config = dict(
    n_layer=8,
    d_model=512,
    n_head=8,
    n_kv_head=1,
    head_dim=64,
    d_mlp=2048,
    vocab_size=9054,
    activation='swiglu',
    norm='rmsnorm',
    norm_place='pre',
    norm_eps=1e-05,
    positions='rope',
    rope_base=10000.0,
    rope_fraction=1.0,
    qk_norm=False,
    attn_scale=0.125,
    bias='none',
    tie_embeddings=False,
    parallel_block=False,
    init='normal',
    init_std_qkv=0.0177,
    init_std_o=0.0177,
    init_std_up=0.0177,
    init_std_down=0.00883,
    optimizer='muon_variant',
    lr=0.0155,
    lr_mult_o=4.0,
    beta1=0.95,
    lr_head=0.00663,
    grad_clip=2.0,
    warmup_steps=200,
    schedule='cos',
    final_lr_fraction=0.03,
    batch_tokens=65536,
    seq_len=2048,
    doc_mask=True,
    train_tokens=494400000,
    steps=7544,
    dataset='wikipedia_en',
)
MLP neurons of a small language model. Each row is named by its layer, matrix (gate and up: input weights; down: output weights) and neuron, and shows model dimensions 320-511. Each number is 128 + 24 x the weight over its row's rms, rounded and kept within 0 to 255. Numbers have three digits each. A neuron's up and down rows have the sign that makes its largest values positive.
After each neuron's rows, "fires after" lists the tokens most often just before its 100 highest values on Wikipedia text that the model never trained on.

L3.gate1162:132139091155124106145214100051118099128152110123166121166156123119143136167128110100089103160144124193136162123139146151160159097124153173113155146148085140136152160125124138108119138122108100135087090116086132140105117094120175151179130128163130110107120075129119118163107144167138112112160152138146118139117115153121141143145130123118127137101102152108115165140108118131150157134123118147080095119126154125138161134119089101170139160150148114117124130110112122161095146127138130100117163135120118142124161119137116150076174114145144147149167149099142117108097105095143103115
L3.up1162:124114133114149127139154140134134152118112156162191134141118082140132108142134139130138167168156147103187136113182097128092123105166133091147139141156125174117090118100117074124088100107133097139140099117117123146124173125148115129107120115165182138136110110109070157132066116109109101138130128154152139125127087135124155151128127132126145137154099093101110129169134131120150126091126155087108095137161136116103144115106123120124107103127126145108159127139100114122163103115129118146123143181162125131071131139123133145146140151086103147147097130144126154109164103135163148130
L3.down1162:144112137146133131150185101140119151112140127131131092102114137160095123119115096124149142098120097093166090125128143133140113144106128107102143127168102127150105094144136171129167140117062145152136156147124119126137109163098119121099138090150144162103125161116104095104151107104164169160093160157147154156132186115157081112110141122176140129111141115095129093100132154165132104148150100124134107138137147089092121147095095112118157129159132137129190105104122095170179146134119153148128149160107127131124115134121172127117118184129106120138119095144149091151107109142095102121
fires after: "S", "-S", " cons", " Res", "s"

L3.gate1430:128076152093107077115157125113124111131146136065138157135134089125146131141129141159171157109138096151115139115117117146140109111106121102127143125107142069129111072149078164132090117142090180109131122146159143148132146119140137171151134116099153129137113113110133115089152114137104126137147109103103116138063088118099153115133121126141131124140137107096096066186158132146141075125091154093102125069107100148099148141111113121118115164046153095089165140141095174135113157142166126145105133118153111154143111128152113186129146148107173164131107143171145098123145153189091136108
L3.up1430:082104121117151140141115102075130126114152134125113201138154144122143155123203111111161116128159142176072099150114116149120123130110120123187098110103135126163149132108118096130101128166112138170158076142117109115116118148123108123108155142134122154157093126129139146163144097119111142130113147120122111096151080158136122149165124072137100167120113108078112098117163127170150112119092167084112109115122089143138111133114135179111122134132155156093105132162107156112121134170148111143091114099153145139129129118142111135130160130149164151130165120110111142105101136130100150176
L3.down1430:135146110117105117139143102138121121130142140169175132080131114108160097097146089122132154154137112147113101183124089131105145161075119098154091148096120109107089143142135127134131115135109160140139180155133107110139099132148114135143093161075130120150106121113105145131130089124117182116093130100124118136082101083117115156166166110195121186165158083091102108155148152160168106121119170114129105142171139158132146073116122173096131122112150121101113157097159129156120134138154100155087111125144168089109111134103104121132141106124140159130100170121156110153124178103132117152
fires after: " the", "A", "M", " By", " a"

L3.gate2017:110114120126091087119118125141105152129170148105128134161129122110133161103099103072082159118116128093142109132096107140164141100142136092104131119113113111110150104143130165114139115144102101111138150129096126167136099165097109139116130112148115140083157143105137145138105115107121108119145082140133138107149139118092157106147171167098091126119156119128108111102124136143148122160147088148154131090126173129104161111098128164102096162110116147096163124152166096104142175077110069165080120143122117093098124093168104167140080132105117176182101122129075133149110123116123127134
L3.up2017:105086100144127065129154124120125180131162113161124145136109113147120129099104123152120136146084120108161110158122107134141097089136078092161117105111138124105127186120090108147125143105088136101140109107148112128105121115159127101113155115110130126112136150141144110085116134114118112127148153120138144088119069154175157091149132147097138126137091103132102112155153088169135118120146132116096128196150113153129097146126080126132115132153060131087082138135124140125110141139134165134130154132129081115130115116130145139180102116107159148146127155117109138148108139176108126142
L3.down2017:128147152103134100095122159098119172128168113086142108138098136149142148109135131094071135111149112127122116090114088092148150116121117119112168150137130137110142068082152133097139103158157107139165107133120127161151099134111139122085118069102144150101117176132152169091127137135141138120144150109127146183142168103113161097116118164162114111119145107154142168158114117153089155154131149105120183093141135125110096158072168104130113109147122137120085174149163139131135117125130079138140151130072152111143149135131094138080100104113147123154149161132097115144114115120081148123
fires after: " a", " A", "A", "-A", "ip", " Nor"

L3.gate1125:135169105131145167103155098136167097171185115165101140089150180128123152116100133109127133119114173148160135137121157099141129134156132117112161129136084098142085151064136134133105114130135147144115154100088100126148112151143113144129118136140083089137168149103094126110132121091118128139108150149131111105116134113137132144114128113120121162105100109150085127090108128175123182152139117109083167099097137184128128110146089127177127126158123109121103137102145132079113090107120119125145149118137148131111128110139145172129132103152114120136109127143102154153139170150109111148
L3.up1125:072182135130077172107142133105145137148165114128162142155136137101134143122117128148163126167109083117134113117118097108151109143104115097091165132109113141113134118132113092145123132168148133138093157124130094136135126120157108165124159152123130149156139136106136132145184143101122134164136119087157149095119145120174136104147104172106134123092129133131135136110159146128114117180165112140127108124116128135121155173138106106129109077148107111122113109090110163097111150098102139149157147143096112132129131136142110114101111107125086126090099146171134153120181126136157125118
L3.down1125:155108139089155151147126169105156123152139151136147149119083119140133141115116123199147110144110082104088106096117085132106133108140113116170155122098137122122145157128145124136166150104108107136115177132124096121082146167122137082115116131135109087126117136141114127146149116117126176144102126124131108116119092119131122105112152086126090121125141145157117123151164170128144118136106107152139131111084141103166119166087091183100104119145081094063132129103150130090112149140147086156124159163133105142158133104150114103100178143181106114138136100134126151112128143096143098110
fires after: " C", " per", " R", " c", "C"

L3.gate1190:115158153098124089127129125149167127158131101118131177130153133124091148116165125108140140129148127155080122151148152151102136119135101130124094096157141133193114106113098125148142134107181121134144161142150108144109102115107123128123124130121141104091073113189085085102205149118126145132127119161160135134137097167148170098098140075146093096139139130137166107131146142143179137167141088138084127145175111093150148151110104174115104136161149173176153129145128162094136108101117129142127122151137130118105149112140133150136156110111133122153150149134118125086136145120117137131
L3.up1190:164172138130146119111137125111150151124141076074153125115130100135143134133164119094122158145097137127127144112112169128138118158103134121126127100171147137103123132130150130142150151168163138107112110158160175086117134119102138145108157128114169130106161098138178122075156115160149119095150115121117150112120161142161130156169123122171089079140141147120106146112155133122148145106156079096136095140140104097106131114191084141123140136176144122107175126099133117164099133083126134159160132178126125100110076137139124143146169100120122121135162123139160119127091129089111141138
L3.down1190:132123150137082098109167160112129150124111139098119119141115157139122122107113097113121131109154166159134157156117122081151122134127175128172076114136115109086142158112145153156100143098125091156134138145136131103142130134180136103105154165144101127118093113107113134115166106124158111113125099120124131163118082146129141216129100138106122113101120098124108111139143168113121125112129116121084123104178158146162132163122101146111164114136147117172119093105112103139131116106111088090121079126168124115141204117160118149073136097182073143139150126163080172120108162116104142100
fires after: " the", " The", " c", " his"

L3.gate1398:128093133088160131084118098127116087115142117125106112139139126101154133115116089107146158141132152135121107121159148180104166121144098096122110136153100152155087111108123124135136180151130133145073163112142105117140128127092159153140158117132118108112136139108087096130103142129174119140116147159140161144145165092163101148190125097127141144123117133165124073106133141151105161149175138083147167146161128137108127169162139137161167147116090111127151114118144125187126103082087123101133122124106112127104114090103143130145133132088111156100118076156139120112149080125145096120
L3.up1398:145133122106097150129138114148118087062133143109151140091143123127148125120116122139116135113108081143137160129123110103144105151110131124115114175170172175121114144108126152146134117151155121136156103115103132163100129112126100122092117146093129153168115128101163133129079128107155117121177093093151143146158150090092126151101122127133149100146092142143126137108086123087172114101150142145102130108127145129168129147122155135072093140149123127143043098119139176109167083101134108154123143112129108131103117135144070138130096160141133086127119147117111150179146093093120106127
L3.down1398:111142112148115123134153137133096132116100130163115123094099106134122113124115116113111146141133084109137095136108135139132116110152153105136126119118115088164158129147142149108113130122115168090050122157100128121148149103181131151095132110110141157142123136168128111115172151140119116130152135124132115108130105096100118067109140117131084131115137116096114136160126134144098097118162134088098115137131162132158090124141114122108146113143142085123142166102121125134129141099128112120141117149109120112169136100133076140140115110124116139079177090138172208113103104111143084129
fires after: " P", " p", " c", "P", " C", ".m"

L3.gate259:103133147154121118136071146103113127112116162117152129052093151112165155109087100131156138169143102112132097168125123131101083129116095140130123142084112117128158139115142100124073133122142150109139114078113094153127161117100113157155156193122136137123139091131118118118144153136087135139138153162132117149128139104145144076113138124130136142131133112116112123141109135101167090109117121130100127115146095132144108133120094113087169098115153123117131134090097120128110186146136157146135150105127109163135134114125129103159131157107111157115094124125144095115115109104136122144
L3.up259:148129123151220104115143145096135138098125151140076160126154165165150184154119165111170143129134103126099112152114101120147159080110125109154136151171154151094159110134132090125083097135124148102157110174144124151128099130100135141169136149126148102112066118147111087098145128086082109112102117077140121106130122123119124104144125100106112143124110153137094126177159168138101099138143156087134105135129078103160137131131126158137138136150177109133136124140136106148091152153128133098102123101114100127118123138116085139113143101134120129127087094159159128089104104112158146139
L3.down259:104121126129119135134104157177131106157157151113166131127119115107152116155152106155161108127136163144114139178139114121109118149121113111151142146104088149152116106143113149167171130102104125149141111117104161153130156147118175093105106159134146155165141109157136096150138145113162126129068112130085168141160153153133161145146201069091161108137125099132117099125164104085122126139119107150143109091093121142143126139156108135091127099087167154138105119133085142161141149129165122100148092113139189116125111118150108134117151126124141117116118131132158112132141186116117167153
fires after: " the", "200", "201", "202", "199", "198"

L3.gate1820:148175159147156104149173120154105118159117141117123161150152129132129113159131094101112134131154148158091135096146080110130145135148121101099134145155143132122209108119159112153123116143133066140188084139142139151148138152134150126104144105149155136150112077142122083180133140140105098149102101124134101141140108117121141166161119083098100156135095104131136119130106114149139092154117141129131131027113123168137118152172120101138148133108150128122133089141188122148153178146131105121179128185103076105145137123137123118121139146123109127112136166126097164126065119098089097093
L3.up1820:106124133140155122118140130116129158098148091127115147065122113106134111152081162181122151142153107146044157106134153117141125161151132148146174135126094145152145105143128125112108108165121148131090132149118127147091111104122167147131156150126117091122141138151108137085143186128115145100145157133172106081152138120137098143123116127143152148126115110098156161124127106144122172147149142151096129146122113145112119122161120149115151145172133150107160080103149153141096135161122131102124100108149132185146135109114085149115103101175157174097125130165125121143094122132136182083
L3.down1820:140113098091164098110142106108156140104153126154138143135141093158134145161124130144130114111119169160147106137117128129073131091146124137129146083154147133122096140144130045141140076100125113145121130093118113152102103108155121140117125112139102145127138153141109126121129150140156162128118147153128155133113091137138140117193113125123120203152106096093170143125155139153106109117119151144117134163141078088157116151130154140151098135137158113115150105154144152165117124165112120122133110132158111122119135112123110166092126135105150133085151153136148177133143145101150123099
fires after: "\n\n", ".\n\n", "–", "==\n", "\n", "-"

L3.gate621:130165149136130091130176143136144114149118096110110098147160131096154129160132135122119099148152179151133112151151142148135144157110140188164117151155110141097158141120084123117133104113135114186149170109115147120088167145130148138112163121148148112106168144111123097131106137127110089097138131169122118126112118132111110146140080109099137113086112143198103184148109150115135105097131097144112162117153114113148127099119158137131125101173141112090169114134092143121130154124111095144134097123071112156137114062115113102133139132184071147190142125106123114144102131136120141107
L3.up621:129134139184121110112124117124167135105146137137135131149074083109127152138138114124117114143121132123119107101100134130072137136140086096099138112134180104084119187170110150138164133141131119109151066091148132101134085146183162101097073125136160135184115114121089137108099115126092128106131097094124159074082135116146126110177124126119130157119131153141133136141121127106133135154112196115128158145133110151106129034124150150086125124132121147117120163130116072110175111148165118136126137135157126099130150148143143140121148132099117100158143123129117138097110115159149146079
L3.down621:145136088075160095146131124121071194124105128113152111149117142073137124098131141115131135141157148158127112112153133132164117121104138132120160126108082134128138090118149143130100109128154121169123131103146144100107147174103175089136106125107164122155127095134079112136135098106098152129134144148121138109168164111155141130148111129119113152124113129120083132102137163138131116126090112119138103115164150110109164130067126118135125146138131101117099118126135141109118127149152101147136157164133102144125111163073146084107125106115138136127153156165123127121158165110127177121
fires after: "S", " S", " s", "-s", " C", "-S"

L3.gate1148:091151122149146093136124130094140118170083108154102132116104097118181110139099111061137096123093161106086111096113119092150114100114099069173088164139116122118143144117116160160136154136089139110134123163078163119108129096106169130138118146122173136150085115141098156105132156116128123107134116101117131179148110116172130160123090122126193115134128122101132126129140113159099088145147140113160190145104109112110117141112138103148122103125099105097109114147152120138142119128137147152115145127152128129125156151119159126164092132115125149122120104139122136115094154147123119109
L3.up1148:155176083134151130142157121144128124162180111112116127121103118113169089156140099071103122101132129165107101137116117125157103161152117113098123139157154107141146136125133113107166129143114148145173162130123166122116144149119164116145166141144151125140173092138123133150160146128144150146147149134144127199149113107174110132151108120123163120148118082099116185154109119098155146097140144105151150193125117103122114133111132149105139097123131132087148121155132139141106135117071100140132144130137131127118148120158150086101111105119123154092089137143131162122143091150138113123
L3.down1148:120140118109108157110150106168167122114147107143131140127084142095147135102139099140152133096128136143130105110118105160105117109080113142125158127143127138113107138146121101119144083140142135118107160121137112129111159101050151129090122120118105133147128119131139122127124125103141122113112163132126142074090160165145112094121171134121160127130152102125118131151125139166101167100112106145138126067117100149123100152125127119124119127110169123171112101108138092104099079134150124136138163170111105116130124107133062136103130163192134094118120121120131134135157083128194149105
fires after: "–", "-", ".", "r", "l", "b"

L3.gate1336:118142163119162076140160128124165170081142118170170137087118177143123117143126129095112132147122124124139119121112088150154123070125146146155137126126127129134120130155090130134142144131130122126101135151083109163126153124112116101049099114138139150162121123109150147169158118146154113098129137151120091154098110147106107103141130095125139105141131155113137159129122102121139139150120115072141169120083108089143142138123154127158129099144117148102094159178063176186109086094167145117124158157160136169182178125144101144151114171123111180133121134118157133127143108116122141120
L3.up1336:112079146141138107174149150102120141135077104131122140144149120138137126124151106152153128129115165146133104122140135165158117113123129155123134141139139145123126083114067132198127181122097131130144104137090092141132119122178141113108061134097136133118153166114150125111117134128108105100106108174146107146123173174087145154160119144133143134089173129115147173134130125129141113152101147110116084153150147079132132118121130109105099087146135154119127084183162137155142133113154106105081141136137133168132164150129105131143168153108128137130153129121090136111128122161134118132
L3.down1336:094095120147110147165105161137131167094095172105135121167114093165199126129127115139138092150145123118161149137142136135120061139154114140118104132130104193122171117119153079127143150150114192175151092131145111129157137142161139142153144151145133121157163104109154136111134128113181142131160074081162136144151139127154151153132134155119148149114161133159149113100096142140121149138124056120130176156134162144140152138109134161139127129116100116141141073118116115130114111108114105115133180110165121125102104142113150116135159114127107118138130130102131056165115129152141149095
fires after: " S", "as", " s", "S", "-s", "s"

L3.gate1498:109139143158130101179119145160118134137152151110119119069138172130111165154121107143108187146171132096129080139153094143133131173083130147096131138130125134111103112125147110118149108153129132110126118116140134107098088137096144136103117120122129086107143118167149129148111138147117121140172112177096122099129117085147139122073155095125104186109119133110117134149162156116131152135147112142137096140134154176116122119105120104127118098174146078113123146086127178149126172122112088151111118085118090144143145162121075145150134140113132148105110155164163131142154161106130128098
L3.up1498:121120153163148172159140133113125132130118153147118109100097105105128152159112163118161114117098146113167124085124115078126162183110164107099135104094142064101098167153197066155140136123124149166095138125162140128127086134140123135143115115151135114092167134134105130116125135105178132126111137109153127125164102161109118109101117105186110114138129111124157155104088158117084109159115104121139125126138116166166149098109111092124128124153206143118146177159113103115097089113126151141126127141096092148102123138113137138095112145126129114166121146118125140101141150108133131113
L3.down1498:142133097124138162076117146071157151107110147142138150158135129132141143154125129117125144104094161118118107181158107127151110113169149147124099111085110128120116146138127127152109114122100120140094185128151078137130140144091122131122123161145099111115146187182140096176145114122121090134153108140109154125049126129150090105110128057138136155129167155094129127105149145160126133115135088110167099094127141142140093135144146145124181165108105172129109121138139136141139155145137134142117135128131093140103141148104113075145099186137092147129107121156140125114140139107135085103
fires after: " s", " f", " S", " a", " b"

L3.gate1385:173109103106119116144094122137131113148129110138137146142140121097088080100101151096097125179124106150145152133083154104134102180150093139126145129129162151120124121148127107142090094113111122096136135154115153126149143155115090128079134089099147158113140149145102114146154107117114155108165153170125091144129127116139141106126131097125075115131131128169147125124121134126104120119103116124120101158133163125099099120126156202131135112133100166120141161111158161177129080093160111106133116086146113177143140116144129123122103143114121105187149155153175178133143155126122111157
L3.up1385:153147097148146123100146165123120143173104144084117173099139128145111144137116124097111127137152145137105149102160098163073117149136083122149148087117139110135129113113124160107125140148135108104141147151164107131158129120121130137107073137105136179105147112113108112144123168134116132132138134145142162152134104117117113137110187098137134157129143129082140142119067146186129084080145141146113133108138138128153162115100085163118139123116185133145131138112160082097125103139146102178122144134132155148105185152131141119146137155150142098153109145093135139076101127124109131148
L3.down1385:125141081122111101149160139095167128166134119143141118121148134100136128134118109116102127135124158108121167152129115104154136127148108172119168172154126106106148143144144139131095150138155126113109118162094099133165146151167133125153090126107082147108146120152158140081161114125109105108115168143105128099182169077145140103096119123060157118110177132089158133108096152159126111123135142131123146131096101147098130142063109172111126112132118142116140114142150145156105110146140148143110136098130130130144108137154142144105121152149119114128116152109118097167172136101136159107
fires after: " B", " b", "b", " K", "m"

L3.gate400:114116104127105106144144132156139090101092143170082134098121119094144110112171137125081151118160100126176125127120148138122107095127124125098138134147085164143121110125104111129151132164085131096160132137171130129143110124114124115124152085142118141066130135115159141134136133114148112078080106095115146152088105133156142157148105091136133125145152138101151154089126153096099116103147149135163177073129131136108108141120134118085164095123187124144153121129138136098146150133106169129143174119129185158146147115125134165149124111144154138108130132187068125117138157128155109123
L3.up400:149155110088122138106129094156118110102154145116157090116133128119129153148119088139122131151137136107124138126117179159166117101118137134093126159108125137097121106150133116122129143143144115166137133103136107102091150182101153159148137134142116148094134123120104101110186104145166153111071176089164138106181161124158112174131103144165089071106142109112128115122136111117110092066133094126126117129148139190129093167134159116108154148132109152088122102082137159119121154120108159140176143134111129133139084102141107137122114137152161119103138144118068122128131118113182140151
L3.down400:124098149105122132145131117093125155142085145109152150101181111125146094119084152147156097119178155135143103138107113143103139171100084115107155126138141115126104110094165150107105090091117129145088124098103076138150129130119092173137097129163131157117147143173093146123126181104128140156163122131130163131134131150126159119103155131164129089143138137147129110106169084127128119132156113080101088145145134135154138108122108122122136104109124120113120146114125126148098114099115141120109095130106101158076098144111089134128134150125079155104127098154099142120096110185125152115
fires after: "f", " F", "F", " f", " P", " gradu"

L3.gate56:121133111133153147133160152122150132098119146150141150134088147110154162188140135129126107140128178114109098130059104090095110096139140139115146108143122157110140124103146141053158148112092135108126129130153159122159089106118162093162173144126131106166130099092120105102115100128140158125134110132148158106161160100078094124150124162108186164161174124129111121081134133128178185120147131128149125106146084147138089118146110105133115104143104148120158112168098164126133137144153111112064132112131158120127156125118122106138152178116095139139144105128136114087127107170113099106
L3.up56:102141144126135168075129148183137154143133171113181152121121155165108126153151165143133095112144146140106100116136098138126108068139129136130150165152155131131158119111136115123109119122111143078132138133161143157140147118109168092131140121143132110135126080132132075116132130147107165125111123095148129125133100159126100087099104201156109123133154129154115103082153148127100146119117121067061131145139085116098145115127155118133097127157113136129108167133109149111112138110139160140143162104196088133129109136144138129139139098164077115138126098140151159138141073108134152128
L3.down56:109138153099165086167109108097148164138124122165121129139136149140141138099099072116132168117125131145146098142093131136127127092134095167099119118112112145112163129130144133102119122080101102143134128156119097105187134140120135121143141132123119146154139100115158138123132135131126123131099120125125120138135106143092138183124096129138153159126106122127155121113129112120171165111174143193115077111125130077147161078134119107121098149080119148133117135118127097094139182120155118137150112144113156094152195130075137106117137153107151144088148090168175128129117140091114128115
fires after: "In", " In", " in", "200", "201", ","

L3.gate464:091134124100124129117110110112115122130117097100139091096136133087116159112121120109154094160104129114097093089140096148146112127101101150104171111126115120149155110152091123142081109132150113109083118145141137118110158178075119138143092137145135134121142111117158126164154110153143168107088121115178141114150122130122166102132131085113097102099180174112152061095109135191116161141063141123180138118142079096122133091099104123097136099181157126138113149120159152155131136132125128155117126160084125106135134124141142126126117142169144131143154110158098106169105115110105071163
L3.up464:178122165159123129089094155190163135157101161122125136156102115119124123137142120110130132113139083113121143098195141147146137091130101158116112110120114164090152123140148146096158148102115097103144140151115147180086108108151077141135159134137125084120124152130117114143097143127136076138115089140121130092145116137106090167157123110085142124126147137094100086117179133118097132114091130094115153147121147149122123104129084131147157118118167118135161081150140105118136133123159126169157158131129165134077170153163092088135116129157112105152139156120132097128130108133107199121
L3.down464:073083124147134105140100108130121128146105143092083123109142088078120137146128120143157165077130123122084151145154139149114132140121162129116076135141129134064139131157097142094138166185085128170109096147163121117171153103162118126122146171083135152145154102145176144155135088106155151132162135138130186098170110077095126099145118090111106132121142121173131151151103152116121103147097154140145113095123116160110145124140101127097106085105120147152158140137106118135140107076129140163105127146160152142089128104144179132146108124133136117153122139112099136131143106168141171148
fires after: "ig", "b", " ab", "ib", "B", " b"

L3.gate265:139127110157138160140110124144125085159120109130117176115113153150101151161144131130158109138104109143121118085159080123112143065130098133111139141112169110158130124139105115142154164113129123123127117124180119134118124138113128115154143101137118156114114115103084133128135163133155118093099113157132090121137153107153151143120128128121106077104093159120153118129116107115126151149104088097112056147094137120136153134142162176140154155152134130107113154150112156117103147124127137092062195154125097123150145133112135132106146135091080143117148127102121128153142117150142117087
L3.up265:123117109087189106128157140112139095118106131089119121072124172119108116079120095130087125183158138134114147107150156091121128109118118154111123082132141146138131110094157092141106097107162129164140154119135133127159117119163148109116142131131139123133174117168177153131129168157148121096137113141116111149077109124138170093175097075120107116100108168120135123153151126127128100089137112125130086109155190096150140133155118167176163146133134167069123092105102138130148101110114136098139103120153117114135121152127120086154141147135144162112127123096139125122103121149095154125
L3.down265:107143140131131146128120149141081137092116117103152138155153155128127101133162152150109097128161129107148125122123139138129156133116151131109072133155140122121124104124082090139150092082083142084082102074143078103096078119138144134171151100133133110149152126100147110144159131130130132142096104107121100140143100131164139129146113127138122188084084114079134118155145117104126163099116154116105126134142153116123161156130144108125160101118131163128156152145125165137124142134145124117106140136169086134127163128106204145113111113101144116109129123143125092081087121145105170130
fires after: " ", " c", "+"

L3.gate1955:136114125143155123137138147133162147138174161178120156126114080158123147112111156114115101093133129127134117118144122102156134082170087115092147154151136102108143086145150133135106111145134130103120140141122164099124129152113161170123188111153126087153083118144123130130085174142140142144140161122148149136134089144127116123149090131159131106125140147123174092128182106147138094117087092131115147104133123135102109154141122185115089097135103112109121101139116114074109143143084126167097112145114091130121078127130127159116118050145105114118134114141131098168128105095148118107
L3.up1955:135129071117106129122098170120144124112137164140146108148125092111166130151126084102131113093144094125086127094114138101105126096137154138109099155136151104110146120189135176184086157110118142107149116137103154127134099156121102159124133140139126131126088149111116112138102168098132157085179182088150138117135110117121145132115108133138151134148137125155172061083128098133131117135124137138144121117077138138107097152132136133149142155092165125124135102073126108153078124176154128131105170140123127152153113139119122111126094092142138114193115110137134093155125146106102154127
L3.down1955:112117107129067157113123122148153134104129113146119089130144119150143151108077118147151136119152124131118156077092140135119116074165183139157109139119122155135104114115127106143111098110138118152078165123132118103112114131133094094098141111126140152111154139155135126148079150111126113137140135128110124086114203181127121154120110115146126122130148109176125091119118123139128163103136131173111136126109112086072119148148111106122150122164137149148108124125144096149099123126126142132107152106117139153158127143106116162139095204121139105103150169090105102116114181149140146114
fires after: "200", "199", "201", "197", "198", "196"

L3.gate2042:146181116127162137133162153138111129116146155131127146113104144156124115154105155116123162127163109145145135110125132132125123119135130131136107111133113129111183129173161115127153122143131109165180134098109124100159123142134133115085169144151098099133135147110123121087158165117114160150115128185144170134127142154113150109112136146094099160146121133138090099121151085131162085108123114127097132139136143117112125164128113086090137143146165153083129128129132131097120171131138124103130160180134131121134124133137118133113160136122130128140135116129140124140153115121133163149
L3.up2042:107150095119123132124124113168133160114113122107139139085120120120106133123136115138155122123112116123161108124120117113119096132152123115128117151141135110117137118166134121124112136162133098121177133123149174115138131138148124136102142131185136100131132099172140047164109127123165170143157118150141124139170189160124121116118132124117116164091069116066133123130156118146147117116154177126114176134112125116127174155166122142124060122150120117102096103115130156075186185131128120098145201155172132153111077155153136126106124087135095125115146123147128133124108083082120160145
L3.down2042:129156109135202116138172152132116156149116122150059155100122137144131121128133119144118172169124173078132149117144118167095142130178112125152124135180133111177129100129122115192113134148133136139130161166147137111131116136106128145103128115152139110138119133103126137130091121153084090160133113137102180149147148143104168141107112145105136154058109102108071137123162144087120118088106111136112115133105111093109100130135063107089140168113155132157131081124106166133127099122130118100141101123154140138114157174145147117126157122145096116162141167077140122113142136138124121124
fires after: "–", "-"

L3.gate345:111124125117130161132128110146158126108140123126124103164098118137099129107135145075140139121157111092159092143125141102096145133134153152069141112155154125136135124120131101116135142119172123141131116147134141117130098151131156108102122146195092146102142089112152108161160136120113126109136158115127104126138106155148117114113148145117102097106126165156138102096102147134102153117096136140074164090106074131138104154178165110118130122136120126162110135112094143092186137122159142128141175099051147104127142142166148123105138123158115094082141157110089125147137103151152156116
L3.up345:108112135109159115111173145118165153084147141087128124148146116101091135142108131137134113139097101086073149116140100115144092136171147155143107113095123116120127115150176143147150124105093165093125173136127161140130164113139149102118144155166165121121142135126104151145130118141155090132134161089162138085127118134107150147145130148107153134154120125116098109120127104138107072109134100081120124138106126137104115137136100149146128138117120098133115114119121092144138171137093102174136152102129108154140115149118163178133149095100112122117098121101078087099120126146135112153
L3.down345:112109118144154147099107105142116116128093131115162112160110109139112127114089135083113112110147121143130122167137112095121150144124161141128119085131105144134184103105089127113066111141135155087160174122115089145108175102109116112075159149157085150110103132171120111128156127121164108113085134103137185108130106119129150147144112128134139111156135146140138123126120144126147110178176169141107144132147146073127156122089136132086136095133138104134115134128154139101132119137159104090112128124088118111163138183164130110163131109111189088161117123139137089163133152117082120103
fires after: "201", "197", " War", "200", "199", "196"

L3.gate1177:121116127097134121104114142119107121129145118151092166127142128153152178086131121121068142124139133126133135112095114154085121133173148130168130143163184128100128094170179125145152131166155083125106103153121161153137159162132126118115145127148129134091076121147112123107095102112179088100073140157085122125162122135121102091131124101129144144109073128131139133116124110111110149129136163123100117158129173128115121090092112102156122145126137104101114173162130121123105189168144112109165108147092106121155116146118108146134116106099166137126111164182161095138106137149118122108
L3.up1177:116113120147144132148145138107180145117138113111119131151114120169200111145168125135141129131165154148100090144163126119108113097131099092127130147100112091114104132142136097161199131135126174129140143117145113140108095130155131137127126154099107129137147117105115156089105105124105095141134110088118119158139119129120090138146131194133119131167113127148144134163133114144120128134122115146134111129136133109147185140102091104174193131113110104134128157162134154135151111149123136160147137170136131102078133109129110120124134130122084139134142132097108139116177120081149138109
L3.down1177:121109115117134127081142112120139133146102147121139143098124142103093115093087107106107113097115140110151129145112110116146148168147116133169134142106147094162076139140131195121076169107118141136116105112097114146127197137130158090132117154125118081123122110112160101146176125180128124084145125095183111147105136099149125157134079121144113113142136110137105117138120126066126065166154123115130098139120128104174123135091160183132114145141093150124094132109157150104096120113153110094138150170132132168144113137060144135131112119147130152113113130132120111081106146110140105118
fires after: "S", " S", "F", "-S", " f", " F"

L3.gate1566:100134144135063118123138123112117155082156126147121123122150101131101127139123145146123128152112124134153115131103137150126144132150060098115161139137122103140113148114149162120086105092124112094160117114121137166123139128143135084077086148115102133143101111118090115098123080157105113146171134137130125111083138145104169107152102148091151131139137085117144137098125126147119101122146160117065155151103070102149119159112060181111103188140126133098128135155145100107121138125110130128122115177157121128144119115129178141154140123108138143089075148153160083112131114159089143081
L3.up1566:085116107121142114148153097122128125106167133132095131089090081144104106070148136162120120143146110154116120118139156134101124197120088111151132126122102131140144097151114164113159100146129136137111125092127136150115148123140154121132124143144107135123087094128109095142130100115146145118142162100114109124129155126111159143128094177095157146134119133126170116121126102134087117106111093110121149120114104144155123116168119137159110177098173133135160128136148142124117110096168126096144080119112112074106090175131170142161144127150116122151118138153136119111174115164117174132
L3.down1566:111160173090145111112120078164125141134109121072153152122151139138140134144139133141116105134137097139148153158146138127160130133140098123120101129136130136151138156133141171124165099091144165137118123147127111089163136194107116108092107153151124090120106101091086105105153138140117122122112124131142119085168160098113136131125124110118130160124109110149078154135113158180111115099161126142149141145088122060061146099130147154122185122107130177146099119128162152101103148173146114106102146129082125146171171133148115140188122128105093154129091112135153097128153126161152101082
fires after: " No", " Max", " not", "í", " at"